python train.py --n_head=3 --norm_eps=1e-05 --init="normal" --init_std_o=0.0 --lr_mult_qkv=0.5 --lr_head=0.00575 --dataset="wikipedia_en"
MLP neurons of a small language model. Each row is named by its layer, matrix (gate and up: input weights; down: output weights) and neuron, and shows model dimensions 288-383. Each number is 50 + 12 x the weight over its row's rms, rounded and kept within 0 to 99. A neuron's up and down rows have the sign that makes its largest values positive.
After each neuron's rows, "fires on" lists the tokens most often at its 100 highest values on Wikipedia text that the model never trained on. A number after a token or word is its count.

L5.gate1112:52 32 42 52 58 55 60 57 60 51 47 49 48 53 56 52 71 71 51 53 43 43 57 51 39 51 58 51 38 54 54 43 50 50 44 31 56 38 49 60 36 43 34 55 41 54 55 58 76 61 42 53 26 54 56 85 38 42 53 60 32 51 43 68 42 74 37 47 49 43 57 41 65 62 59 63 63 61 48 63 81 64 66 37 48 57 59 56 48 64 60 44 43 48 27 40
L5.up1112:43 33 54 43 57 59 48 46 42 44 31 60 38 51 45 51 42 70 69 30 43 54 52 40 61 73 46 71 44 47 53 36 59 63 52 47 46 56 46 56 41 71 55 62 47 46 47 64 47 54 53 50 46 44 58 58 64 31 70 44 87 53 21 43 49 46 29 43 40 61 46 70 44 39 34 26 50 38 35 58 48 52 57 45 66 28 64 45 38 39 55 50 44 43 39 54
L5.down1112:55 45 74 53 44 39 27 46 45 67 47 36 55 21 53 46 58 23 46 71 49 70 43 31 37 70 42 47 59 49 44 58 55 48 52 47 30 39 67 70 54 59 59 49 58 55 52 42 47 48 50 58 50 52 58 40 64 34 51 49 48 38 77 53 53 61 56 44 27 60 61 39 43 68 44 68 49 79 38 61 46 66 59 44 54 35 74 50 54 62 40 40 60 50 45 41
fires on: "ig" 17, "ik" 14, "a" 7, "at" 6, "ant" 5, "eb" 5

L5.gate54:42 72 50 49 47 55 49 54 50 62 59 55 82 44 47 55 51 51 65 56 53 50 38 35 38 64 41 51 61 55 61 50 31 63 51 50 55 56 28 52 47 64 70 47 60 41 57 45 41 39 72 78 11 60 42 37 55 55 58 46 58 36 32 45 40 48 43 39 56 66 43 64 56 68 57 55 45 56 56 73 49 54 47 51 41 64 33 44 67 46 56 57 46 49 49 28
L5.up54:63 61 52 42 29 57 49 45 58 29 44 48 53 34 57 49 72 63 68 67 52 43 33 58 52 34 44 43 45 31 66 41 64 57 36 47 48 62 48 58 41 48 56 40 35 37 38 56 48 52 54 57 49 40 33 35 73 47 27 47 18 58 40 42 45 45 73 44 42 48 62 44 51 52 70 62 56 56 63 26 51 29 50 39 59 51 43 54 45 47 35 52 51 48 71 55
L5.down54:71 47 48 65 37 37 54 36 42 72 36 33 48 70 53 54 37 36 63 47 73 34 50 49 47 36 51 32 57 46 44 47 59 56 46 48 71 60 56 48 50 52 60 63 47 66 34 80 37 50 55 61 43 50 56 57 49 57 50 46 56 36 48 64 41 37 58 49 50 39 60 53 62 55 58 43 65 57 59 59 33 42 42 52 68 56 49 53 67 59 44 69 56 59 48 34
fires on: "ail" 21, " film" 17, "ly" 8, "aim" 7, "ch" 5, "av" 4

L6.gate1659:47 44 56 51 67 39 52 38 58 43 37 69 41 41 36 32 52 58 44 42 40 63 57 39 50 47 63 61 61 58 70 50 45 50 37 41 38 38 45 44 25 55 56 39 62 59 55 56 52 64 66 49 46 35 60 49 62 68 49 38 50 48 53 55 31 69 42 41 41 46 52 53 53 63 53 36 80 41 21 54 60 55 59 55 38 80 57 44 43 53 34 34 51 58 54 57
L6.up1659:43 36 44 56 54 44 51 42 46 39 42 63 38 56 47 34 78 51 45 41 46 69 40 32 39 44 47 48 51 46 50 74 54 62 61 42 57 35 40 41 18 65 34 46 37 51 35 49 58 59 56 66 71 56 62 34 55 66 40 51 38 69 40 40 55 48 47 33 71 39 52 53 36 73 60 44 46 36 23 37 62 50 70 64 46 67 53 58 16 52 21 74 41 71 49 41
L6.down1659:64 63 38 39 54 49 49 30 56 30 55 39 69 49 17 41 67 49 52 47 53 40 55 47 68 38 53 35 68 48 48 55 68 41 45 45 48 40 47 42 42 34 45 65 69 63 57 73 68 55 46 56 32 51 50 56 40 51 41 31 47 55 58 47 63 45 52 73 40 45 51 60 65 71 50 43 29 66 45 50 51 87 40 45 46 46 60 59 40 54 37 56 65 55 54 68
fires on: " and" 39, "\"" 7, " " 7, "," 6, " to" 6, " then" 4

L6.gate225:30 66 43 57 54 21 71 40 50 51 43 64 67 48 41 60 41 63 52 32 43 49 47 52 20 36 47 41 43 60 64 38 44 48 51 62 35 51 55 32 44 18 49 55 46 34 45 38 58 67 58 71 51 36 47 39 61 58 55 41 52 41 43 22 51 27 42 42 51 47 58 63 43 73 52 70 46 31 51 45 52 52 64 47 54 53 50 47 72 45 50 72 42 70 47 46
L6.up225:58 60 61 40 44 25 51 44 62 38 45 44 68 23 48 41 31 50 64 68 55 33 48 68 30 36 41 56 42 47 46 58 55 27 44 46 48 57 72 57 45 46 65 45 40 67 47 58 34 26 65 53 41 74 55 57 51 42 67 61 58 35 56 41 48 36 36 48 43 50 58 59 57 44 42 58 47 60 39 54 46 65 62 83 52 59 72 53 50 40 57 59 48 40 52 39
L6.down225:45 50 55 62 64 69 34 50 47 43 84 39 39 64 45 38 52 56 54 48 53 41 48 43 59 41 49 51 44 56 54 45 63 62 35 66 46 41 60 16 38 41 47 47 15 54 29 47 58 57 46 49 49 51 34 58 44 21 61 71 31 53 41 41 56 47 29 42 51 34 42 48 34 56 54 47 58 45 47 65 30 47 42 63 55 44 38 37 44 49 15 61 25 29 44 49
fires on: "es" 16, "'" 9, " |" 9, "c" 7, "d" 6, " La" 6

L6.gate1346:50 60 52 61 38 51 66 53 34 67 45 73 43 41 72 74 49 46 57 47 46 29 36 46 54 47 58 64 38 60 40 56 57 40 71 55 57 61 35 54 60 49 41 53 61 43 66 39 57 78 40 56 65 57 10 59 42 33 63 55 74 43 49 41 51 59 33 46 38 48 48 36 28 56 49 42 44 73 62 53 53 48 54 56 55 41 52 27 44 26 57 49 56 39 58 38
L6.up1346:57 48 55 60 52 70 41 59 36 34 51 33 38 50 67 69 62 53 62 39 42 46 53 35 57 60 35 68 19 27 57 47 58 65 46 46 48 60 73 46 57 53 44 45 40 49 37 43 62 48 49 59 57 44 35 71 44 38 64 62 40 37 40 41 55 71 41 53 69 63 39 38 55 54 48 38 63 44 36 25 40 51 52 55 27 57 52 42 50 68 36 58 42 52 42 35
L6.down1346:69 68 49 26 40 40 54 78 46 25 61 58 52 37 62 55 46 49 37 55 34 51 43 51 62 36 46 47 54 49 57 46 35 46 56 40 52 45 62 41 52 56 52 73 39 43 38 61 51 47 49 48 66 56 52 24 52 53 38 56 56 49 44 55 57 38 43 48 58 73 45 45 33 31 58 44 49 45 47 40 41 51 75 15 43 47 56 66 41 33 52 40 41 63 63 48
fires on: "\n\n" 50, "ackground" 9, "z" 6, " is a" 6

L6.gate1305:65 23 61 42 24 21 44 60 46 49 50 73 65 56 51 37 41 72 56 66 38 60 62 54 47 57 58 39 50 49 54 51 36 49 53 43 39 59 60 37 61 39 36 32 50 37 48 55 46 42 52 58 30 38 54 58 39 51 54 55 56 56 59 52 61 48 35 64 85 38 68 31 51 47 51 61 38 49 41 71 45 55 46 61 52 61 70 42 43 49 37 54 61 42 44 64
L6.up1305:65 52 52 51 40 45 43 52 35 60 63 64 72 72 55 45 41 39 46 54 39 55 53 56 42 30 59 31 48 64 47 32 30 54 65 43 50 32 54 55 52 44 30 78 68 40 52 55 61 52 42 39 58 67 57 59 64 37 51 67 44 51 62 59 47 56 43 62 63 41 49 50 86 49 53 62 37 46 54 43 30 41 43 51 34 31 64 37 27 40 62 29 69 52 52 39
L6.down1305:45 44 40 31 64 65 24 36 41 34 39 41 66 50 50 63 45 59 45 44 61 46 58 55 47 48 74 51 50 59 58 44 57 56 46 56 50 33 47 40 39 31 50 56 53 41 61 61 55 51 47 36 60 41 44 53 24 66 67 51 22 60 34 65 52 39 32 47 75 32 64 44 47 48 75 49 38 49 50 46 48 48 44 36 46 41 53 42 55 66 69 34 53 50 39 35
fires on: " cl" 19, " ph" 11, " Ph" 10, "il" 9, "am" 7, "im" 5

L5.gate1967:45 48 61 29 45 36 32 43 38 37 42 67 60 52 52 52 36 47 39 45 38 58 66 39 34 42 46 76 54 47 31 46 55 52 45 63 23 46 57 40 31 46 48 38 53 47 42 39 60 50 45 38 68 55 52 47 53 43 30 57 58 32 53 70 51 48 38 61 50 46 72 36 43 46 59 51 40 54 37 72 66 75 65 53 59 58 53 46 30 55 58 41 39 46 33 57
L5.up1967:64 32 64 70 53 37 51 62 57 33 42 47 51 48 45 53 53 41 42 37 69 59 53 63 38 48 47 39 51 64 30 54 59 58 61 61 42 42 58 36 45 44 44 54 37 44 41 39 55 44 52 39 32 57 56 59 72 40 48 41 61 48 47 52 47 69 45 44 59 32 61 46 51 67 62 28 37 64 32 35 58 55 51 39 48 49 50 45 25 30 62 49 56 52 39 52
L5.down1967:53 48 31 33 52 59 49 57 35 51 44 45 49 67 36 51 53 59 58 44 25 57 67 64 45 39 50 33 58 37 56 54 45 43 45 41 48 59 57 91 52 61 62 47 56 55 63 24 41 58 51 28 48 53 57 49 51 40 39 50 58 56 46 52 45 51 42 73 34 76 44 69 38 65 37 33 59 29 51 38 36 57 44 69 48 53 41 66 29 45 29 55 41 40 66 54
fires on: " or" 49, " and" 21, " &" 12, "/" 4

L5.gate1947:57 33 66 51 51 48 69 53 48 43 45 54 49 46 61 23 33 60 42 44 57 31 48 33 43 69 56 43 52 40 54 55 50 50 58 42 61 55 83 42 68 47 30 49 43 62 38 70 36 42 57 41 67 44 59 60 23 37 61 53 48 38 60 62 48 50 48 22 60 62 49 42 59 51 50 50 51 70 62 44 49 52 67 64 34 39 39 46 72 46 60 66 36 52 57 42
L5.up1947:35 48 61 68 63 47 64 53 41 45 54 30 50 69 44 46 40 33 31 72 58 60 52 58 52 66 38 43 65 61 37 46 42 34 66 56 73 56 45 48 39 53 53 39 42 60 76 63 38 41 59 53 32 48 49 53 64 38 64 54 56 42 55 50 46 48 44 53 43 65 45 59 54 62 44 39 48 49 66 51 48 51 50 52 73 28 50 38 56 62 62 60 64 40 41 46
L5.down1947:54 39 46 39 45 42 50 69 59 55 63 50 55 59 54 49 54 58 53 62 43 50 64 40 56 55 43 53 42 63 55 38 47 59 53 69 46 58 59 63 22 32 73 48 71 54 30 54 63 30 39 41 53 48 36 41 55 29 68 62 55 43 45 15 42 50 58 67 51 54 44 44 37 63 57 60 56 40 46 52 55 42 74 49 62 49 58 47 44 64 42 46 88 42 49 36
fires on: " ext" 19, " cont" 13, "xt" 10, "ont" 8, " Cont" 5, " Art" 4

L6.gate1683:67 56 60 47 60 42 49 56 44 55 60 69 64 52 45 50 66 78 52 44 66 80 30 61 52 73 63 64 55 42 51 31 44 24 50 49 60 42 63 39 52 66 40 50 53 44 68 59 29 60 82 46 62 30 58 51 44 43 56 45 50 46 53 52 48 75 49 47 53 67 33 64 36 59 62 57 33 50 46 33 69 44 64 65 67 37 31 63 55 44 64 45 32 68 67 56
L6.up1683:28 44 45 87 57 47 25 56 46 57 44 39 40 75 39 62 45 39 59 62 65 53 48 52 38 67 32 57 43 41 45 49 55 45 64 64 71 35 54 47 55 40 56 72 41 41 28 45 37 78 52 40 63 50 54 54 56 45 51 43 39 49 53 44 40 34 38 66 35 78 21 58 74 62 55 38 56 46 61 55 55 60 53 49 39 42 40 65 41 64 37 39 56 51 34 45
L6.down1683:49 58 44 66 61 63 45 39 34 65 61 64 19 69 48 50 47 59 77 39 65 58 55 54 55 45 43 38 53 54 45 58 63 54 67 47 72 46 75 68 41 73 63 39 51 28 43 45 37 58 31 55 32 46 31 51 60 43 58 50 33 27 67 46 30 52 76 70 43 46 58 52 39 52 56 50 45 45 52 47 70 49 50 35 62 71 27 44 52 43 35 66 33 39 63 40
fires on: " cont" 38, " ob" 24, " inter" 7, "ob" 5, " Cont" 5, " Ob" 4

L5.gate39:53 58 66 64 75 40 44 60 55 64 43 57 68 42 45 40 50 63 36 58 57 36 53 60 44 52 40 28 38 41 37 54 44 46 57 45 63 43 57 38 46 65 38 40 72 38 47 64 30 44 31 70 35 46 74 59 52 59 69 48 42 47 64 44 57 80 32 58 63 45 45 51 51 38 62 43 48 59 44 56 57 74 63 72 31 48 56 68 52 31 47 48 18 40 49 55
L5.up39:84 65 56 40 54 30 57 19 40 39 61 45 34 68 30 42 54 56 52 49 65 52 57 39 40 51 45 51 57 68 48 62 53 40 36 44 49 57 49 41 67 60 68 57 56 35 39 47 48 36 69 46 57 31 54 38 71 52 50 42 50 56 39 53 53 32 60 52 41 37 67 44 59 27 74 32 57 56 49 62 52 44 52 36 57 61 53 24 58 27 71 38 41 54 56 56
L5.down39:53 45 45 45 40 46 70 36 37 38 43 66 58 61 38 42 56 53 57 56 39 66 42 54 62 48 29 64 66 47 50 38 51 46 27 51 44 55 63 43 64 68 38 53 35 70 66 40 38 55 42 46 35 47 39 65 43 49 54 59 43 82 43 58 55 41 52 63 55 47 46 43 57 58 37 47 47 48 54 63 50 59 70 57 34 27 64 38 65 56 43 56 56 36 51 46
fires on: "ur" 16, "al" 11, "igh" 10, "ure" 6, "or" 6, "el" 5

L5.gate1582:76 43 59 43 51 46 60 55 41 45 67 56 73 45 47 51 38 23 59 62 41 58 51 68 58 51 56 57 63 62 56 47 46 71 45 44 51 48 36 50 36 73 42 44 59 40 47 53 37 44 62 61 45 50 55 39 42 59 54 48 59 42 55 70 48 45 32 50 49 56 38 54 60 45 48 53 46 57 44 42 41 54 49 68 55 60 53 64 76 28 45 48 45 55 39 58
L5.up1582:44 36 52 67 49 44 45 62 61 47 42 45 53 43 55 63 48 50 55 64 66 42 37 46 49 47 50 48 57 52 50 42 39 52 62 38 48 42 53 62 53 56 44 48 48 66 45 38 38 44 56 64 44 56 41 37 62 61 59 53 50 62 48 51 53 52 68 52 43 63 52 39 41 75 25 34 44 48 52 37 39 51 70 58 51 59 51 68 79 59 39 37 44 50 59 63
L5.down1582:43 47 43 36 27 54 61 28 62 48 39 43 60 53 35 55 73 23 29 50 47 58 40 55 72 54 59 32 64 48 56 67 52 50 68 67 36 61 41 49 24 76 70 39 44 88 38 49 46 67 45 64 42 55 44 67 50 52 58 53 57 56 53 43 42 58 40 48 50 54 57 50 52 52 43 40 62 50 45 39 63 39 67 46 47 73 44 46 37 57 66 46 56 46 68 44
fires on: "oth" 25, "th" 9, "aph" 7, "ish" 6, "yn" 6, "h" 5

L5.gate1124:32 42 51 63 58 54 52 37 31 41 54 49 32 54 60 54 49 65 59 49 53 64 44 44 55 49 58 50 67 52 61 68 64 60 45 42 55 54 39 50 40 68 44 51 66 42 65 40 63 50 77 65 66 48 42 46 61 38 34 56 58 45 47 53 40 79 65 54 42 50 40 60 75 57 36 61 56 59 25 59 50 56 59 28 73 52 63 42 55 51 54 53 38 45 51 45
L5.up1124:62 40 46 64 63 53 71 45 41 52 29 38 55 57 70 52 39 58 50 43 35 76 58 67 45 65 40 47 38 43 58 71 44 37 47 56 59 52 50 59 52 48 62 36 45 55 38 34 28 47 38 60 56 50 55 41 51 63 61 49 61 36 46 43 45 51 52 65 51 49 50 41 64 51 57 29 50 56 44 43 38 54 61 46 46 35 29 31 63 54 67 44 67 39 57 41
L5.down1124:55 36 60 64 40 53 35 58 45 48 67 48 53 45 59 42 44 41 66 56 50 44 29 51 48 38 59 57 47 53 58 42 34 53 60 62 62 73 45 42 67 72 35 32 79 53 63 43 58 44 44 40 59 62 58 51 47 68 41 41 51 53 69 58 55 58 59 71 47 68 35 75 67 42 55 59 42 56 62 44 26 27 46 54 32 36 55 51 52 63 61 66 55 50 49 53
fires on: " Pl" 20, "ol" 12, " str" 11, "ip" 9, "e" 6

L6.gate1062:79 66 71 58 49 50 57 45 59 58 45 58 51 52 47 63 46 40 48 76 47 50 32 55 54 52 29 57 56 59 50 34 60 41 47 56 60 60 48 33 58 29 38 51 72 49 46 53 55 85 42 46 46 61 56 35 45 38 36 55 49 46 64 42 57 60 39 47 40 67 34 71 43 54 58 43 49 45 57 75 60 43 45 43 55 54 72 42 41 42 68 76 56 57 19 52
L6.up1062:53 59 40 48 48 46 51 62 55 76 35 45 51 34 57 72 37 58 52 64 62 49 47 38 27 53 41 51 49 37 56 53 39 64 23 49 70 46 70 49 52 52 44 57 53 60 55 60 12 45 44 42 48 37 41 50 34 71 52 55 58 78 31 53 45 45 57 36 31 61 45 49 58 47 40 41 51 62 18 65 45 51 57 48 38 54 27 54 51 34 65 53 42 46 68 44
L6.down1062:41 50 55 46 72 37 55 45 42 59 80 40 58 51 60 59 49 72 53 42 24 45 44 59 28 32 43 34 43 53 49 35 29 41 51 53 44 43 66 56 52 64 59 53 41 51 52 48 35 37 22 45 54 51 65 43 53 75 57 49 64 56 47 52 57 54 45 29 58 71 67 48 55 72 54 34 57 47 37 55 45 59 49 44 59 34 42 58 65 50 69 34 34 52 46 46
fires on: " to the" 17, " the" 14, "n" 11, " town" 6, " c" 6

L5.gate154:64 56 76 56 67 39 54 40 35 51 51 65 53 38 34 34 56 36 54 64 32 56 76 48 58 47 24 59 60 54 46 37 44 61 56 53 55 69 41 54 53 61 48 52 54 32 59 52 42 56 39 51 39 34 62 48 54 50 56 46 43 73 44 43 57 47 49 38 51 61 51 40 42 20 31 55 72 42 78 39 70 59 35 64 64 49 59 60 50 51 49 76 69 51 38 48
L5.up154:34 52 48 60 58 44 68 60 50 26 32 67 50 15 51 59 66 52 66 29 27 45 45 48 43 53 58 38 49 44 47 44 55 60 55 78 53 22 48 34 50 57 43 53 49 52 40 56 71 62 61 42 38 73 58 48 51 40 29 33 61 54 58 51 44 34 49 54 67 35 57 33 67 40 44 46 53 68 64 69 30 56 54 20 57 60 50 45 47 19 41 68 40 56 51 46
L5.down154:58 35 65 59 70 61 59 37 60 71 59 62 51 59 47 46 47 41 44 64 32 51 64 28 48 46 39 53 55 56 23 55 39 60 52 26 37 67 53 41 32 52 35 52 77 34 57 48 48 52 37 56 33 51 76 31 29 49 48 60 41 52 38 55 78 31 24 52 49 61 51 52 55 48 42 22 67 33 46 48 60 51 41 69 45 47 52 57 63 42 66 65 48 49 37 65
fires on: "\n" 47, "ell" 10, " |" 7, "u" 6, " rele" 4

L5.gate1412:74 29 46 62 71 49 51 38 41 67 40 46 46 37 60 51 44 36 39 35 23 59 48 63 50 72 64 50 26 58 53 57 57 52 41 69 62 72 43 62 35 40 36 52 42 44 63 54 38 66 75 42 59 75 41 60 68 49 58 68 59 48 50 60 45 39 41 51 33 54 44 55 49 57 48 56 52 32 58 70 19 52 44 41 55 58 52 54 64 52 39 60 36 31 34 73
L5.up1412:53 25 53 70 54 32 53 45 52 49 58 42 70 47 65 59 55 62 47 45 44 58 60 58 75 47 73 52 25 41 54 51 61 21 52 70 64 39 64 88 53 51 49 49 46 60 55 41 51 50 52 58 54 40 40 42 45 35 45 63 66 73 39 49 53 50 50 60 52 65 49 65 39 35 50 48 41 48 61 69 38 42 52 56 27 27 37 45 66 58 41 48 53 44 44 39
L5.down1412:63 47 59 46 39 67 55 53 31 50 64 33 38 58 53 80 53 63 59 61 66 57 64 66 47 46 69 60 55 47 47 43 72 33 52 60 63 32 56 76 49 56 40 44 45 37 49 51 31 45 53 33 52 55 55 43 36 35 55 67 45 41 52 33 58 54 59 54 57 47 49 47 57 39 72 49 75 75 37 35 45 66 44 49 34 39 46 61 62 29 50 17 52 44 57 65
fires on: "en" 17, "at" 17, "por" 8, "er" 7, "p" 4, "ic" 4

L6.gate898:54 78 60 37 42 28 11 48 51 42 52 49 57 51 41 50 44 37 53 51 40 41 49 48 50 35 51 48 45 55 57 53 68 35 33 61 51 53 60 51 40 49 42 60 49 45 55 55 36 49 70 46 53 56 56 56 77 37 48 55 48 57 39 61 72 41 56 55 55 31 48 55 47 54 59 39 51 37 48 67 59 73 61 53 53 52 55 46 40 60 51 30 45 48 26 84
L6.up898:50 40 35 45 50 62 19 56 69 27 52 45 54 51 61 54 61 75 53 61 56 55 39 61 30 49 25 49 67 43 72 43 53 52 38 22 30 60 54 46 50 60 54 20 35 55 29 38 66 40 39 44 31 60 29 45 48 60 67 62 49 50 37 39 82 70 51 52 35 47 41 55 38 53 63 59 50 54 44 24 77 44 51 38 49 56 43 53 29 41 33 47 24 66 44 47
L6.down898:33 50 65 44 63 35 50 62 33 55 48 33 30 70 50 60 52 39 55 47 53 44 55 61 67 73 63 43 41 44 41 51 56 57 64 25 47 32 60 66 52 61 82 51 82 41 40 68 37 63 53 62 62 57 42 48 45 56 49 48 60 46 56 61 44 43 57 42 47 49 71 52 51 37 37 40 59 40 57 59 57 44 45 40 38 49 54 61 35 56 50 61 59 65 59 27
fires on: " and" 34, "-" 12, " or" 8, "\"" 6, " | " 5

L6.gate1913:55 49 66 48 62 62 45 51 99 42 62 43 64 54 59 37 42 30 37 36 52 27 21 57 75 61 47 62 29 58 54 37 42 39 54 37 47 41 41 37 56 57 53 62 59 33 60 43 52 32 37 36 62 41 59 65 67 57 41 60 63 33 64 39 63 67 33 50 56 43 42 48 55 44 66 33 47 63 62 50 45 58 62 39 74 45 40 46 47 60 69 42 54 38 31 72
L6.up1913:62 33 48 58 59 55 35 59 63 52 49 51 67 64 57 41 52 49 47 28 67 41 31 43 46 61 37 57 43 50 60 46 49 48 36 35 49 54 30 38 63 50 42 69 45 38 43 45 43 36 30 31 71 62 38 58 65 62 39 55 67 42 68 35 46 32 54 52 62 57 43 22 46 57 62 42 62 68 54 39 49 30 48 30 53 28 47 64 41 53 54 42 63 53 59 41
L6.down1913:46 46 31 67 54 52 49 66 53 44 56 36 52 52 59 24 47 50 65 37 49 56 60 46 40 53 60 85 50 41 53 35 42 50 50 52 57 58 34 38 57 59 53 28 47 41 46 47 59 40 62 47 64 50 37 49 63 21 52 55 56 34 60 62 37 54 26 66 37 76 46 62 46 15 44 70 56 69 59 66 47 52 43 47 56 48 42 66 59 63 48 23 59 59 81 38
fires on: " o" 15, " st" 13, " used to" 10, " c" 7, " to" 7, " gu" 7

L6.gate610:47 57 48 45 50 41 50 43 46 60 38 53 56 42 55 46 65 35 48 46 66 75 38 42 48 50 38 46 45 60 40 59 58 56 39 49 46 75 55 59 48 43 49 46 61 46 63 44 34 40 68 54 56 29 37 50 49 68 32 59 27 64 46 50 45 51 51 46 49 50 22 44 66 38 39 30 71 64 26 65 47 74 80 67 62 48 79 50 51 63 59 55 88 35 88 75
L6.up610:55 55 19 40 41 44 50 51 65 28 50 60 43 35 47 64 43 42 60 61 63 56 56 62 44 42 60 70 38 48 61 44 50 52 68 52 44 47 54 52 30 63 66 40 61 48 51 46 43 37 48 61 75 54 43 32 61 51 39 43 56 36 56 39 46 45 47 59 62 32 56 43 33 61 45 55 34 26 44 36 53 55 44 54 37 63 59 57 66 54 54 53 41 55 65 63
L6.down610:44 47 43 63 60 35 48 70 44 48 42 75 55 44 41 42 35 50 52 56 58 40 78 28 59 53 71 54 51 30 69 59 26 55 39 36 68 62 79 53 52 60 35 68 58 38 51 45 61 38 57 48 63 37 61 43 45 58 45 61 52 38 36 42 72 61 64 35 42 43 46 40 26 47 75 44 60 65 54 75 34 50 57 42 70 44 46 57 43 49 57 65 63 64 42 43
fires on: " s" 44, "200" 5, " " 5

L6.gate710:34 45 40 59 35 60 75 60 49 51 55 35 65 27 55 56 40 32 35 48 55 52 37 49 70 53 64 39 56 60 60 41 32 74 45 38 58 69 58 54 63 47 50 69 54 65 45 65 48 50 33 30 58 47 51 59 65 42 34 96 48 53 45 57 62 52 52 35 73 48 46 50 59 63 38 50 62 38 54 44 65 44 63 58 39 44 48 49 46 58 55 66 47 34 63 55
L6.up710:28 41 35 33 61 43 65 42 56 36 57 41 50 47 48 66 37 34 56 72 62 45 57 46 68 51 57 43 41 67 54 37 47 47 63 44 59 57 51 80 63 46 54 43 52 32 27 50 56 27 54 36 58 32 49 42 66 48 50 61 51 37 52 56 52 50 49 57 53 62 60 60 37 52 63 66 62 60 57 29 34 55 58 51 20 47 48 54 29 29 55 47 51 63 43 72
L6.down710:40 37 43 52 46 62 51 62 31 54 37 62 52 21 49 54 40 48 31 57 32 36 45 56 49 49 85 50 49 59 62 66 68 66 48 43 49 66 74 31 35 38 43 46 60 25 59 46 55 64 43 72 37 47 44 38 59 35 41 43 52 65 69 64 31 36 49 58 54 43 34 55 39 30 51 70 69 50 63 35 49 37 46 50 44 44 43 57 41 38 55 57 34 42 44 59
fires on: "le" 28, "re" 20, "e" 9, " Fre" 7, "we" 5

L5.gate1665:79 54 43 46 49 37 48 60 65 52 42 61 48 53 46 60 59 51 33 51 53 47 53 84 42 47 59 58 55 71 53 63 42 68 49 48 56 54 50 54 41 90 30 51 33 47 50 52 56 69 43 35 31 56 48 62 51 50 57 44 52 37 73 57 33 73 45 52 56 54 64 53 41 50 52 47 33 71 38 53 41 55 24 47 53 63 56 58 52 49 59 60 45 28 47 34
L5.up1665:53 58 49 40 49 34 54 47 46 65 20 62 46 59 44 41 72 39 44 33 36 58 38 64 77 54 39 54 69 49 71 38 40 48 56 54 24 38 59 54 45 51 51 46 55 56 40 55 59 55 62 52 50 24 52 63 52 46 52 43 54 51 36 33 36 63 58 61 43 35 68 46 45 52 59 40 42 58 60 61 55 66 79 62 55 63 62 46 37 30 41 55 54 41 41 44
L5.down1665:58 53 63 51 52 43 46 46 55 51 47 46 48 54 53 64 39 51 54 65 50 43 70 51 44 65 35 50 42 52 68 51 54 30 50 51 57 31 25 23 55 71 43 63 62 34 27 60 58 53 45 55 50 31 47 57 38 46 60 41 43 51 61 47 39 51 59 59 44 65 40 45 36 60 59 35 42 38 27 51 67 31 51 33 59 49 52 59 71 54 46 56 59 41 52 38
fires on: "ar" 18, "ant" 11, "ig" 9, "ive" 6, "ry" 6, "th" 5

L6.gate846:46 55 30 70 37 45 43 36 37 58 56 31 39 52 51 61 45 57 37 73 58 61 53 59 85 30 45 35 49 39 32 75 33 34 43 50 49 54 57 56 29 64 51 62 48 50 38 52 44 59 64 49 60 47 49 45 45 21 64 69 70 50 77 58 55 41 50 70 52 53 43 49 39 59 43 47 36 50 44 58 27 50 47 67 60 60 22 62 69 50 69 54 57 39 43 51
L6.up846:54 22 58 75 49 39 60 41 64 37 63 69 58 45 53 65 67 48 48 44 43 67 22 47 70 52 60 54 54 36 46 57 51 40 58 46 62 40 55 54 28 51 52 41 36 46 23 51 43 28 32 57 58 55 37 53 67 47 41 58 45 35 34 20 45 61 53 48 23 42 57 39 42 54 51 42 41 62 58 50 54 73 48 27 64 34 32 60 49 74 52 44 60 47 31 58
L6.down846:24 39 33 63 54 39 51 31 56 42 56 58 53 58 60 47 58 70 46 56 69 38 55 56 47 36 53 58 71 54 55 33 51 56 43 43 29 51 44 53 55 69 62 48 39 45 48 50 57 49 45 22 47 58 35 42 58 47 74 52 51 48 36 50 58 48 37 57 36 43 58 43 45 61 26 57 61 59 44 96 39 53 48 40 61 31 27 52 50 60 41 56 51 55 22 36
fires on: "il" 15, "z" 11, "ic" 9, "er" 6, "im" 5, "ab" 5

L5.gate32:44 51 54 49 55 45 53 52 49 49 27 68 54 42 75 53 50 49 53 45 37 36 47 48 53 61 43 35 41 51 55 63 37 34 46 31 59 59 60 67 44 42 48 30 58 40 56 49 62 56 43 47 33 60 49 43 32 46 58 55 58 36 57 94 54 74 54 56 76 43 64 64 76 37 34 58 64 50 58 74 51 40 33 58 35 45 41 67 49 67 34 31 60 50 35 43
L5.up32:58 57 50 59 62 63 39 47 53 53 64 43 43 55 61 48 41 82 40 56 43 57 47 59 38 36 52 19 73 48 38 54 36 48 18 64 38 37 44 50 31 40 61 41 60 66 45 45 43 51 42 16 42 49 46 56 49 44 66 53 49 56 43 64 42 66 50 67 69 58 62 44 41 58 69 49 25 57 76 55 36 51 32 24 60 57 39 51 45 51 41 35 52 46 70 43
L5.down32:34 62 69 47 39 67 61 56 47 47 41 48 52 45 55 61 42 44 47 52 65 49 43 48 66 43 48 44 50 48 43 79 63 47 31 72 72 47 55 74 44 58 40 68 60 16 51 58 28 76 43 49 53 38 68 71 59 41 23 60 58 51 56 75 73 31 85 45 65 55 63 40 45 47 44 18 46 37 66 43 49 52 54 56 64 57 50 61 77 56 63 49 58 47 49 43
fires on: "il" 16, "im" 10, "e" 10, "am" 9, "c" 5, "oot" 5